MLP neurons of a small language model. Each row is named by its layer, matrix (gate and up: input weights) and neuron, and shows model dimensions 0-127. Each number is 500 + 50 x the weight over its row's rms, rounded and kept within 0 to 999. Numbers have three digits each. A neuron's up and down rows have the sign that makes its largest values positive.
After each neuron's rows, "fires in" lists the words (lower case) most often at its 100 highest values on Wikipedia text that the model never trained on.

L8.gate425:433532553480467536554505519461545576486440568472494484545550590456528504515599497537601509549498475528521480479440519463457367482546520549505475382531506514522484503579559537473457507503501389535423510409452574461522448481473432561443415429516463442442549505435522398456518572577421441510515536473523558474449451450576453478540568487423500397481538479533512515479477458470355552584561
L8.up425:481438520489550508507480490585502529476491453462395429507498596508427486522471508457543536563481541443422491469451439437488456443435548489507546489576576466538445484590486549557379528538607478499511532499557493539527548530483586516516563510429522502394527540519396474522472594533493492501493430494551597450439443583481454543483530555402523548545472543511494500499486427529448605425541
fires in: "the", "a", "its", "s"

L2.gate453:562535490550445539436457482525425484462489443525570462446532440528575530519500523490515516534445435408447579500513553539502540545426503488489485517614549601517517490496522485443539470466517508490527500468524488490557485420451519435466477428433497501514542565503515454382543417553551464651534568570514484490498518431494517492548413543492505492522581497506372397532519566624495589474459
L2.up453:439380434521520577407430519519419462410519497539459572540487504552575558464513542484476476563388501514529596451523545487527517437462471451461488443623467546465507466446539513482470423393520506506529536427471504483424483480465565484477548573496526508520543475436498537529555504481495435582562548454476524413593556442477494466441446550458519475446520541471427443563403554603534524482433
fires in: "11", "14", "12", "15", "13", "10"

L6.gate376:469488479504485478456460554540494555530462540471519498508575492473510536465510547583452484543474496535399441512573479502508499576497585551475389494489485384524504465500594573529491495552419461474488517421514419450482444427523493442510490542537548482493560454522567498583514562524501380469441525438518554596534522579528533544517378455567467399470573537578493502530613547596445479554530
L6.up376:538451530519464467532400574513508546473468432536570552524518461540463555608525611493577406550487434548586566598477471524418476507496607484548447507475505463562449487503378494423522585578407491464583490535518488537464488529477495563470544474495521572595496543502437528539514519566577534501493665479527470535570455429562490463471484533532381419524514495544493553509506558505497544533465
fires in: "of", "a", "to"

L3.gate45:564560538469418490443501451483476495437537532489589504568501476439501509515527517354540466439424525554473517555543430493479432485529473372564450619488535517441525534525433467499586560427529506457493574439513565487501521531568450550559441576535504504475485609548536521603494406548417513448530575476361500504505480488565500493477604448503519478540473508501547485468576528507496498545561
L3.up45:567450571484479504541473529573510496521496530553526483557506545485457471530426532483520467496515560510552501410486457549535382504448480528525526491555460504458516477535514465491487476482527503558482553529565558585522413613496522414560420426501482598568454454425527478571530491572546587551414557429484501457614479496468523449390563487505541550523456475526473459539535505541463542587506
fires in: "in", "of", "on"

L7.gate593:530517499525481498481521514368608456464537469440576527495546491478590569472509508500491384474532465458515578471510453364544460523471459430633485456530483454436513461421589508482419495536484429381520427489485482474506504494536415538530471500553504451477550496585504614532531454500524461513510510593552571476492466546555521535525561532535441441534481520524439507482557559545485440515479
L7.up593:421584558526479471394469503520459502608515508477599393454488450526461538576526523491484518448424402565529478404473485595497457417514477512474479541566487533500517505473464491463337497546458500499458501509543484611507569421550447510526483580497520479512496518463546483509509505538527546410522590461486474468410519463515516581465545530474492504549468477535474470509502395449567537566438
fires in: "by", "of", "for", "to"

L3.gate500:462451532495496506494451414452511483569529438560569550484568474565559556559499517423469496468493543512457448504494534452582491523463511514469580571495634484542536622454511406458477544433439512460561568488512523550562585513528465465455516444403503516606382540587539493514467536553610444519539445527473536475548478525582513509458528539485512489574471484486582516475489480528468436526553
L3.up500:426574537455494454421535426451472560539494474572462620502521482524581544527490430432466497490596516438330521541514553532512493443585492492548456451458503445443536438477514422455477573546571539556497455464473558511449517458432536496442518481554542587473485543506471523541482523622522547530557514503504443558537437562466432478551457580521519589532407522549488540519535456520577511534458
fires in: "at", "it", "from", "in", "since", "between"

L6.gate581:581541577564406523470489444469532479527392540488605454553561450557548535476499549356550514462483530511557433544541367478509513500471480514576447461581435529490505549489557565517535489395419467532423592486404560572523519441408477500465466522551465442457523509505453464506472533538508452550566565557426485459420442459603472563492459485517523519495556474546456517515470584554473494502524
L6.up581:506521576482446587470532511562466476512530546445527421468448591475472418465576576569541497510391441479597434532555525559486420522508459475556484527557542565522509523537565402467489609554646481517542451473513515496522456454512556583435450582584444550552455502498493505527491508530531607455506602538476452376427451495406580501479540529547482531509484520443494532515505547495430412489596
fires in: "the", "2023", "2025", "his", "2024", "2020"

L7.gate286:432528533479408519451467505539441454554486471421472467526613495592568524392484537427487519536552483476501548509498493401522457453532486375535454445486478520502481519543526541493590490578444513525411474512489509474568457522514500500539546506515551464450602533605553528434543547459514495460558450539477574587568457499527538504471543538459452461416578497483475541495435550529555514527589
L7.up286:485522608497552505445551511549583496547463542446439470663542543567537585517454489479497510468522562473610387507456452531486466478450422510454489451483513499513573459605514547533378497523474491484490499478498467544402521491498501551602568536565455517497502396508535513473450518546506534487502589498421516557499504491498565518464538469554390497505568486543552496498513598623427472485581
fires in: "an"

L2.gate541:496552499586511417527514535496604491460514526514563522516496407512466541424444505484388528574486492550488529559441476536546463506411432502475537531577447514370427552451541441594504495452568466571505579466574485544504415532443568478461494491458467542533551563546454449503530475506506545505467520523565469439561494502468462535475507450521505486564471553598511408480573542509489495529545
L2.up541:472611441468522488410503559536520530440483475529403574487601590540425496558462426454461584487477529477431540511489484534549417487609512494479537388472513522479557479508488487509528474434569521466500517425474445485539525520460468465470416555528540503506531543461469468528467497519511513452471487520436423482504481473449416490578479526586605486514405566514499410466489529420550659537559
fires in: "in", "on"

L8.gate253:439466499511465546536389461567540585462450506559461385492520578548552497443462602445464497605429497555454486402557456432526438593549415523505443497524458517554501471559474393491556491435541508445511608455479527507470509482530447564469638517472471500514458552554552425491502575547463476524516535511446517447616500543570486530465473562419509359493524506545513444501582488450541440491584
L8.up253:438536533472571420550525506476503527475579447485517506603511463471585397484582492504571440521473428488518541517460542517523572523476433506540339492571537472500482482498518529383520552488455491522503426490437488423520524434549596386503557461459439443557432545465470566471539448401460465473511601577524540535491512359522507498433481527472402458500488462596528466481547505496474566511420
fires in: "of", "in", "1"

L2.gate19:574421450489554506536546577509443505455563526520478458589436468455506370459547543529555552504472470448472489469505418589651561446476529537411518498395442521496327461507422469514491441490486521571495437457468500511502584534525492508456472503517450470470498546513469498446569429542481462448513496517460467488495495531480493395541498403483372493547527527551441513570505484477518593525493
L2.up19:518578495465558410557511587471439473636479487532435435575542439489562485450559592512535573598550497491492431483453521441577578558408521531448455554550481441512515549503582437458534559549497543478507534517557404565532431513387530580413524514479387431507533490546493479421473477535480445429502536525528533486516529554472454545542472525459536500467503501565602506492399488430461520433506
fires in: "august", "may", "september", "march", "april"

L3.gate158:544574514469434466481514520440512454510508473511516523511473472497556586477555510506521550559454434617479467443487434490436532515455595501570441527391458538539446422545380481450529562365441536500507533473504585581485526444408390439523486490518434548520452537496540412450614436435396536437547519542448451490497495469524552508591552515509489433537522448564581442570427515503541492530477
L3.up158:519492440501513451541460570418420397559547507498517475557441475522467504448421558526482481489463561522621404473401494430390536516475569521518507509407581544492390552457500455421552467429420499472503507510518509491451529610554478480542575494558437594522501471516551470374473474501519450467525525431454546541581484480502566444493521574545474437522482447525547518502545496475536456442491
fires in: "germany", "wisconsin", "france", "canada", "italy", "japan"

L2.gate343:552501559543485407497557499495554458490555488495572533536472423485546596554451456607442577563413439493472499471508473426503501458527619464493501553399418530385559476559492457463586541448459521413513534445535527475524499485501574475699509529554482495441504505539459477482630432532513496483593480530557526581509470460432545466454471495476453510530512543510473467548501543509557492425396
L2.up343:569414463520532473508416542503520549545573451479489589454422471530422549467496546493504438475515487440502521506505472503483532405550568549567460516467380541586464469539518469504567474443416503504588427483497428500570429545492503498473623565493447595442452436513566523544442453507543476557473611400495494470479513329441599348492517454517475533579477503508480489485486500506434493500490
fires in: "germany", "france", "by", "russia", "canada", "africa"

L2.gate34:526515507519554487513462449422529502454546499499518519576516461561574612560583476485506534510536437532517508510537505374449521575469497494442474483491460603511465506498474523413541526499532502443586564485419504549537553529459529404480549599448487534404474506532521480445555438558486437536540583419508523498492411466541520522525477475481460456471445489618562405544376496521528499545593
L2.up34:426496450540555428532411531470480514430420452439493483497431536511522481469495458506463448474575478474565513508512489509385533426500435557546492399430529564525463486589539503493493541485533431496535554483494562585498524464400470492462570508518393542432484508448632498496586527387510550496598424508474528534538459659418555552588558485426483441514470538486574507449452557519449450493496
fires in: "his", "her", "df", "its", "gk"

L2.gate298:448473443427502558445461620507551485523535489549511553560562493558554534592530558433545480587515501538490464495543385518567562506488563533516567477459423517468533530517422497617578510464486525479483453467477454506544438629496465584544456507562542544545492527369479486528442483488470499545522511484455422529468501459505565490457552501532460421478568508475444497547621627428510505500519
L2.up298:525529485488500520484465507456468465554526594487511445506563496565379505572495479552487497453402627486475466469513594497617434498555554476477564441467489438499569516498409545533530430424489434567504519476494541483521504557502442453533529441588586609507486496563491525421544537591471499564477523396523505508420487499560595448486441510477537483504516451470561504453463503424539541457458
fires in: "june", "august", "april", "september", "october", "december"

L2.gate572:471506501475472534511496504469550465467375486500544481585435586482535456546448491449600538515464581546581447575497499511478410440552524497392579581474437476451513544481473473471465593420584502486489423469473479509525628451429490442510448469489452561547538452469496500470550496512439516546567466459457506544395573457487550492449522547611490566496526500519521435464476621491451547563499
L2.up572:516516460462484508563534573514456472577456540507491560540542521528566388423567599425575434582436441456545531579458563513523508484544473481483539464443609425528389517454514438501456578488537461566477494445520502499472477496525504474505436563544473497463547526536514620517638446456479444566513561522447479485517599460501499479614525537469495473539531427506472548532482537418538524553521
fires in: "2020", "2021", "2022", "2023", "2024", "2025"

L7.gate78:573541636473508516573506509545547538485474451496397515591557593559520493536547677497480540535509494437462445515508505495470497499358549534514457484543429463505524481616451513535460491564505540534451481403423541513488493449522501598521526479518461575473549486436522464529553634461454474517488550577445548466520504481452486463458534553514342444404466517551512571529506523556488548468513
L7.up78:519494635551481510520501421553526513550446560509552544582465511482570452539518488459533492564526500483539464584477468496432506476479519509479585552485510541474600515477635487545538540478490535537519512506443463529558484571457462527574462479464429438634494473465468442502541435562513409513465434521541470461499483509481586536439564460463396437534414478462481387535493503484577467497621
fires in: "the", "this"

L3.gate587:536506577501442457486498494494492506522533501501459497582620516521562536482599549490529501484478533537476414525512412497552622530617480503577444483482488569514417495519419458618529496550460522615529509474405439502515500466540490461474499407580478551451490507558496536519550574575528516505454515494423420518438524516453445466499585466451410509515483512474384489372447479532512505472482
L3.up587:523450394499559478447413450475518537532526438542524456527540586510410370527510548508550499471436532525507497537366492398550594497476479527447480473441530593450370576550466536503454510478444518413504437468521425481464443530532444392495523423553486551539531519532469492376497486506539527524487534502483441492479446542545498479591470476518518516525507444495448477510468511445494453451503
fires in: "june", "january", "may", "february", "july", "april"

L2.gate190:476520608493420588519515505512522540474528563486497513589496464466480577498461573515489499472558507517480385463497495528540402598458499519465463525588512515480527449508550438466539446560551477516552537459466538405489517483544564477473525491537412575554411547415516534561501498462475511393457511535455528475515442408535470528416556603469517361448474491539477471544506510498565533591535
L2.up190:463443546542515445532464543615509551485476502501464477526530519497432477551536553523657444566487551533553474593454412445512432502466535608541542544537479495482583532482514501520537463543544427599508456500592448537495393602517520536514468495534474509637546570467483490613487493475605381467472532527462557490422455526466551442438505577566456455534452563504545557549520597469484491495475
fires in: "the"

L6.gate307:570500495457469563463453558456548548536544475451486584541492581544508553469533489482582428444445530576562501460426490395474542533548562479474492481518479435495486453427515542567517425527500579507478461565524405507505493520489437538497555521577488504500473471507496520443510531564516417549649567472514567467604458500573509562509506452618517428531531545503522432558482553532489466451520
L6.up307:489476583558529508534507472454507578592535520506425529443561428506440476544463493504508468554539505455583495581487492463565530537538541611513491559519408453437478475482467516521511490517512447537399585473521515500485538632606479499535512467487464494521428546495485457438481399405491436538499473541549522527416486495540446410521451563458519423534523467502494533517544584528567549533457
fires in: "the"

L6.gate633:529550573568474457489442512590500536536455507480547478548496501460489616565513454516540464543497499588547503602575459496531493458471462531558430555486469502376539589502477404444420556499473474503484512479484501536544603575519402528504474544551441536378560496426594448442547504495454544480525533573347541540535513497626546503519508503448470547523560503578535415525547531528429447498547
L6.up633:484497498503443567562467580569522493552558568573452497507576516521516471503448443560534426428419443447469537582449460494458501502462574596519423466515476462483458548561559468554474479499592552557484416491568375473553518459527570400565422531522507573468544661511548465556466490526553600480482518500523535391576557582551447498523507512585487518506512552510456509481513431439511508475584
fires in: "of", "by"

L6.gate180:590456498494500476536452567499540446385484478519512461584514507516540458493479467510444472487521470594532449554531581530560497531448456640456496465456531485495426515544463545409554534448507524480455616541494467504426575611498450495492521387531553452461352471603497493497467561464500430441452519443565529564555506545506465597547465473524541456572543464517508454596574474471449510458577
L6.up180:577487487451520462427547503556492567490446503481464512510504659431488479477520487501464539488584512464464515489465507511514558418474491469453572553495541441444440473481503482527586480466478437475491515428485562488489524505448438599398454588612504503615528518586454555450519516478535587496566409522474455569491500459532468517546559446605602562625495478509480505443456491479441434536470
fires in: "in", "during", "prior", "throughout", "of"

L8.gate405:450537460457407485523502428545537527606502566516486469503523556511581626459439644485488531497420454502549487445510382419490488591478490453452461494526455538460491494489452456565441548477465520518470551488506443490519503515534509476526518507553443391482563529514534500442547535552458410516548445524477532565515477626544539515615551508411485365468503451467506521476491515451449570492557
L8.up405:479524480431519507420521578583605435501484519472456504540464525497475541459485489435571365550545572449548507433455487374500468514559503467473554493550566411451607480549556408530516525551519438501508480546535527527502528427545578572476513452564565548463434425479411516508453512498543503525445489527492492477490507419541482384591479481560532512478578498437467544500530590469463432456520
fires in: "an"

L2.gate360:571520518533417494510468466520514546628556551505484499476474439578497481415472539541476473442420476575504459521454572483561565557518532519483502543440408516430540557569579491567541476468467545537458553411431509507505500482439489495491605423629466528557532464544508535454515496480527454528544600522537450458361462497546561520491455540488413437527486524470413457536519490533407534531512
L2.up360:482540486500488456453555535471513513526590448520497482486500536522505477510501592557512494506483554567516424550503467516538676488397455500554493490412417535526475524536464459493400481537474506483511517534534394622531389522545477520552403471439500529528506504512331544501495475509504450593456566501543479476544451499507506522516539457494546480548542453521528358476489402526484516513425
fires in: "june", "august", "april", "may", "july"

L6.gate488:504547483468476454531515508466596478554512484522542424583508437490463527509478435451481435525486521535515605480415498443559491499463592491367472521505469452471488540517449623446541449440467473521485578547482517558485445465408423541439617491567492539415485510496474531512461435550507470538561499484574547549486511516494434491455452497389536464468475513512577475487487566499496520508397
L6.up488:447340498480540461536446403512524510518528510513441554548541475500530439544507562444537495483471494487497508437457502544436469430462447528497588412525527585615506499556489446505462521538569405561449502546472472518492544545419565452436489435507431430385551497453606538483495512499578524567525521496464517501534431454496482535445434510468494474497415476562395471415534471483533486526556
fires in: "the"

L2.gate171:512509592605432532483508510408494540454505537567514483592583456560458575423493532507503520520492535359479431513435530483525521528509448537557547545557541576368454603518503485516527516522443562444500500459450531531536532489336423460458455440454505570484475537553387550540494542526500496420541495414560546449502521502472526427522488488568462478511509485522507491507615483565560517531462
L2.up171:486517523472448480477445514439499554504459440575563396484561479510427538565563534464568524448477499511449521478439440474547482539419513552504594528441538522559512514519562562496526454445546494447488504369442466453544522524559432449460472533493487564486543531486472596609470489491482457542602484556428456556434394502564545547423494429550482501505525424537508597416521561515531565582500
fires in: "on", "in", "into"

L8.gate321:478599527562471456476463541593490553540375491519473519559444432500509581481450463543466534525426548430438482544447464507534460527462588533443516579392471588540534565490464479481550459470510504459518564446452548463576455465562456455503466560469518480479466508510526587546534502513468447534516560500457540470572406412586479477507487487426499427503495440558487459493437416488451506410584
L8.up321:421427531485489418440444513566520582570564417523414413532474508492548522456598479495447488555464418428602471558493509507455555443436447500541436510495527492562519480466594432485491505393567481595447555486571524452448495513603525572469528490473577593482526548440559437430465518454524576578518552499529537505511526471482494544459465474522519440488557564444460457535496498554628510539547
fires in: "0", "1", "3"

L3.gate451:567474506600408515485584483551538518462461578567525497444497527489528558552506551523555446499518554522530507562455399511472465510440522421534532576602478569458595567469425467470522471493577570455478614537469565486512529550451536519502459502537502409502436445506461495486551502504430455550484478559444494505472375531525486552460468493471440377484614477562537427533414632554448502499488
L3.up451:490534557555531460530607506528519507575568495565563471496421476477506535495503504550472541484540473559489576515557525533528499479505480457500428395537478500487513496478541466514432529493429617419505383563488493452489441493527612555583474471550559508580453441543462446509567515531456551535476530518388570505504580473454471531466491537650443502553562519396437539443483493516486522586482
fires in: "this", "any", "that", "all", "some"

L6.gate283:489530594516562481516505571341438405583537434423540463514525517578483519616485482455580515560501457500523429589548521480590451562467524506439453542538511521446574475545504489442440454428579508495520521409493476521531508482556531414565496502550500584541450538516508468472554587552594525586484541521474437467501548482499457465507472510435524463459533439531498468467547498481580526481478
L6.up283:579484461362517535505464552455480528619507434482518441610496471445486480468543531474503587539494496550426443499477530540574603454496481508432491459526471511475436485538527541517438535442538582519480437479531545331504394463437456457537515562595471461503545546521418512423510544518438574494477462508544537475464544535507445429536473479517550479433457471555511452541458497531529397572520
fires in: "august", "may", "june", "march", "december"

L2.gate1:553501497499430540504463521478535444496482423446542547588521458474474531531512534435538551461444476475385447574425524440440484572429572435557544562475495478462549387503494476453501542439565570532592560426492600473446459551453581438569501434514418596561435454511421549538483563567567559512535477461514448450542545469537499517533544506515508472525483506492511440609444595558452488483525
L2.up1:467472556435575514449482494518535426545510470519498438461466457523582504523542575439485489585521552504590520402552455472513442466493500587497484513498492481533509586405466542506473509511555528468488508577452484470499503460443507484392573584406464382472446535469568495503522477558540511416534504498494449404494554498393534509399450580521502474457631478531450518464530410483503538465592
fires in: "12", "11"

L3.gate75:550494531430476447538548574476556577471489556462480517574513327569503499487481506524534459497524453525444489524348437572413499494503495486484481481506508465455429574450461498490531470463438470526424534623395509424551581475480423489468505558529538584513477524326485497544558532486478460498435524597453464521424479487549542475500505490533452487492445530475560579469478435441498557530470
L3.up75:523449474542534468394480487539503538453514442526437592541505520490530537465487542428542546471501531548533568488598476519521546477448575473412501538554481495503437414519595524457456446575452483462553503514534518555446397512526508463544495497444581454454609413478446473516473409446550533496409499539493525487481536545454433569504466430464524487553568630472483437540542527547480568514486
fires in: "the"

L6.gate158:528530478534561574566533410509547481453457496453465468532577525528504445401439555431455473465477494500456533470493491491500515484519513419437497459439544480347491515427517477472487448499532458572466526562439439433527615499520494440460564497532442515506389473536425496512616518465490493557543452425537533490500420485471465610528541502506509582560510553593521463474552409477512551651492
L6.up158:446481565475505564475454535461499495489623603493524410524468560453499552596530530511483551433494504448509484517462483552667493513458481503570532439497480510537503548508485395465453495542564584444470508437478416448465488473550416397466424532522565456489562520503457530518527500447504549501494510539418479486423393514503542605576447535505489487523490527482496529426509515447506599445542
fires in: "in", "none"

L6.gate82:488552460524440517539404477515500559516530563504452565547577427463519536466475440346533438471471402608468552437445449464598423465495534473533409450513509597544441439585462578515495473430527587528452479551456493432493545488481512448544465394492515470466542541555583510490518561537400534472528577524452439533562561487616475479536568499537493442555536435511479457454491477514405549510538
L6.up82:518461481527544561467421559648586457454477454592584515552422504556417524503374474493493466477445503508583535526495444574500521441427561543454456574558563492498432497535465412484547490579546518485559475510440461475437570476462494470442478441531523479513480445573463591450503510440422525503416426549569384505594578424537473400527492499498521535536476493503444538448578575535501474492508
fires in: "of", "in", "to", "date", "for"

L3.gate121:502553495527547448491568586427509552568472561483512523566501479481579532462519502485527505482538507485539531461511451401488573547445494468537477497551440560487553481438475424541504492498516504434486402503380454552515463503448470451462512494494464546473520471469454562513494465521438450625557563455594492567496503401533461528486436343452545364486535421628501439529408509494494538532489
L3.up121:490426479558585512554505593387541501546489405509459480536536539542528448570482454607456474468521588494557507456519483582539459469501448521482532517517457492540475511592500455521462522528441419458489495508538425501500454571499449570506525383439485508448508465504430520539452537448540596478478453478541457537551406428563418481372526463490511585459568533491478505485547477563497431528460
fires in: "the", "death", "wife", "season", "us", "child"

L7.gate564:497467543562527534533525572501568512437507570500498476508521546547569522547479461576519465475513535458571457424500552443595587488480498504474547449429567495520526534450619570384477460485488604495516521577426542435514509425503508560520441550499465464561498536571480468506612430554454436504566443572529478497519469507502512533555652470454551494503563554440464405501528539447495445500561
L7.up564:504514507515431515417417506615537469450498374496515523402479562499445539515556611645446447413571488526498491513501392544540435535518515628504496415421417494555410582581491500494523427475551496541525494467470530487546539528537534468516490542519537442509476576511552534533518539532493484452448503535581483522469377560559551593448551485540530435500524490578420454516483509489511537521462
fires in: "was", "after", "were", "are", "is", "not"

L2.gate575:631510510513443420409441553513534469508535488466549525455513389550490470592458510480569438455374448525591519482480513479413580475524550435484521525505453485528600482523508550460571492514551527486512507549479526522536499533421447515554542430485583563500554535466531453576553527489495470491580470520411498479515504571538426428452574481502507472498523461448453461508440531473500443461549
L2.up575:522444470546499437432557435436516443538510546519540451479438440477447462571458532523549533441422474612520523391468559495474512444515490487503577494408506544526545505491523524477488551493530432498562483576437523520473486490543444527513535461488504534464474588523599546525508436508577547508566403442432507405472522555450523497353517596495537528491475365525486549485474422516504479534520
fires in: "been", "be", "is", "was", "become"

L7.gate122:577453478509459555506508418614503553453544530465597439530548517549560539508524535447561373451451544493490506470468483485541446505457489393546501537554574529407511371513402544454485465433454446412456470429489516464592510522502484482557497546510577545548497538475493442458468503448467454591538485510372463543520488494540533456633522504492453419552519513460405470545469550465453486547511
L7.up122:420548552451516470457476545506544513509541498509588515487464415504492586491487438562442526472479518519601563437523572474596592587519515484472500496467416468428486377588504516471458560436458474463613439606403486524452452471496473502612515565481564501490446586504494470546515536597460535559519615470516473504482566453536430529544478419486499427536581495565408446569549494513476535435422
fires in: "to", "of", "not"

L8.gate239:449496530528425568585496482574470524489466593577506494501460488515548568537569573566416492543464487505512503508543486452553445533435489561457491443576543528414479530474426517608596487471495468486432613483415510518453456493529541474469534475542558572504491547515537463520539542512519502419580559439427476444532513482561467451469457526470484453549591465489497306522460494449548501568494
L8.up239:437438533529459485518557600606542529530597527530552508435510542530519453468585400572516552535563502468507497602529512519568566480563461450540464437461536473441515542470551512494547673633478453470543463470555470506512477498567431372474489414511544534503479462576540513545430429455471518414484502488538420497508557552536476525481595586526479554516539457541441511470534510486508514575548
fires in: "not", "to", "both", "of"

L2.gate4:504426559492404417479551484444495539521434481509514419612478424536460553458507600425545432512535458465527527517518484395464556590544482516474413465534514572473635540593570480578497504497505521534521509464538578501479462627525531466442476450570515565519511474563510512488541468475418442465600585582515483448496514550436525378451486521474501450488522493542514472501551496511450597501440
L2.up4:469518443545533440458483536578393495523406500460522514474508527475379654427528503479434464503576508503519548482477516465443527479494559477608501442436542516507519511502541542562545515447503517525483499415427491486487562597436598572495495528496510516545377498469603458528510457516416423541533482568512454421531509461433523529620581410434553569546421472510525535499560486550489545496491
fires in: "the", "this", "his", "its", "an"

L2.gate400:490497520558415514551471433517546546501480527556573517510442479551511525542396451537469485608517497499432510551452473452475388454444525556507476501642539515532448573438445442433529504453461436543528570539506538447460602405485463455568515532587471459523463518542524494547508555515592483387438475549436400501501535484510500505482529460459474431528486533573551397524526507466448513529445
L2.up400:477485542525540595537513481464475449537507483518510431401476537538496539476521511427501565459433523436491487421503560578485466445534564505419477499578502529497522538471504504502536479550473488470508477561454501500494423539541519416549446552435452442497396497516481514513530552505503453489504466551530559618501677474455449490528490509548513399465470623521537461619482500641506564567490
fires in: "also", "all", "only"

L2.gate628:536572467464442455485452520493550531476549520540512559535550464530539558502580534450516532535503562502530491594465525500524437532517525381395514490487449500422426540533512588514559503536470472524471448429546503460517461379444416544556593548440486581521475468495455464409495423454520386550496612548507462592541547434566516547435501514473500429553507589516494505493488555435459578444564
L2.up628:531397606520434514555520481583454418520470513411561456505535518429473453500461563475552446478509433490526508495590514482462652526519536457572567521454453443441469512455548534549523437510553468418505559431423519455512494501513500630499460525471456509527416429495489534563482516511539449520537468530509498486439395426609562497536470500581538470538478442548517458576435542438636482516477
fires in: "the"

L3.gate246:452521511592416465531462491378406538518554503569457457559466448604511523466620534490470476512497537573498455482519455602553508504511465526512503602416527549473525504563500448443599449585467457505501531455433469472512540538424489470397520438474493555473539566505495488509522528519541533493397435396503488471392529480495509466542556525431543508517551532442511517519513407509530528404577
L3.up246:504503523466510488575486499493563520547477431488599539487486553463493522466492572576426535592474437569572542456524553447437460471484547563474440512528438520606516502527548572506559470471467523507642521462528461431542557572566436554527478505504460506540459502536473475398526553506411481621554502568589476545470474482562508445536383624507494497517436420498445493534548482508477574419490
fires in: "november", "june", "january", "october", "december", "march"

L7.gate478:507606597457507499535435530500519627410484538460456427509612495501459496546521539484457448516484446484531535485456484477526386456419565560424521480502582448551461424522483448474390476485527584514462562510455486510536527464515526537480461498490475501462622564429517490426544612470522484545460593436527541495438468549494501493492490535315549487596517511574502514498498562495532588527521
L7.up478:413470468513525466523407507437613468524509402445478539477493538592518436444515561403512512559544500539471500448441510400550524543541514468489468454530512456479543509483503400542437524607586408466481499493636446531531449442431614471456434428474576505527499470504446460491477554522388427494488429408495561505487477533547468555509484453426535441570542583471517461519544563577456505572526
fires in: "the", "s"

L3.gate22:510519480590552592488564509442520428546497471434479471477501498574500517457530429518587519446506454449531498570485492569528568520524483420563537496439529436544573515405412534572564489539508517536482576498492509511452522360473451514508517496478556489516576494553616579496532459499489414409529538622449490501415417485590414498443609536494472460525488538478526493549545567579572431503532
L3.up22:512518466498433484503441444454411445476558477421600471453444544388508437480478524528477467501487504453461575472521555563523532465509533509520562470497444451496463598548557487470472440512521553464587533515491492563538471544396533535557506553540460480513620548522457471645516526513572480456510387417524504503503444587503517417443536567546457522479516588542466507529558631505460452519484
fires in: "are", "is", "were"

L2.gate552:500501521535479506474504411482584475511451533513489523521483383500524519523648500467514481553445500432487483486540525408529455514496536418494491532451502512499495562521482375510536446533495517570520502460356510554486402513510567463507440394426449562543572501524537488580483536516427476483437536454383560419449428421514566487498540434409493471477483467469608493568474577491443560486546
L2.up552:489449524427547487525483523475498595514462520475492496556539408544566531539474510459424540474405539473484532376429556567492550439490500521469453492447445492501487485491471434473454610568485424461533443454507575403449473497536448474513562473456470481492521502467450462557473504517551482474431500449500496469542488529417495590442500542541581485511606609510468505390524554437425571517604
fires in: "in", "from", "20", "between", "27"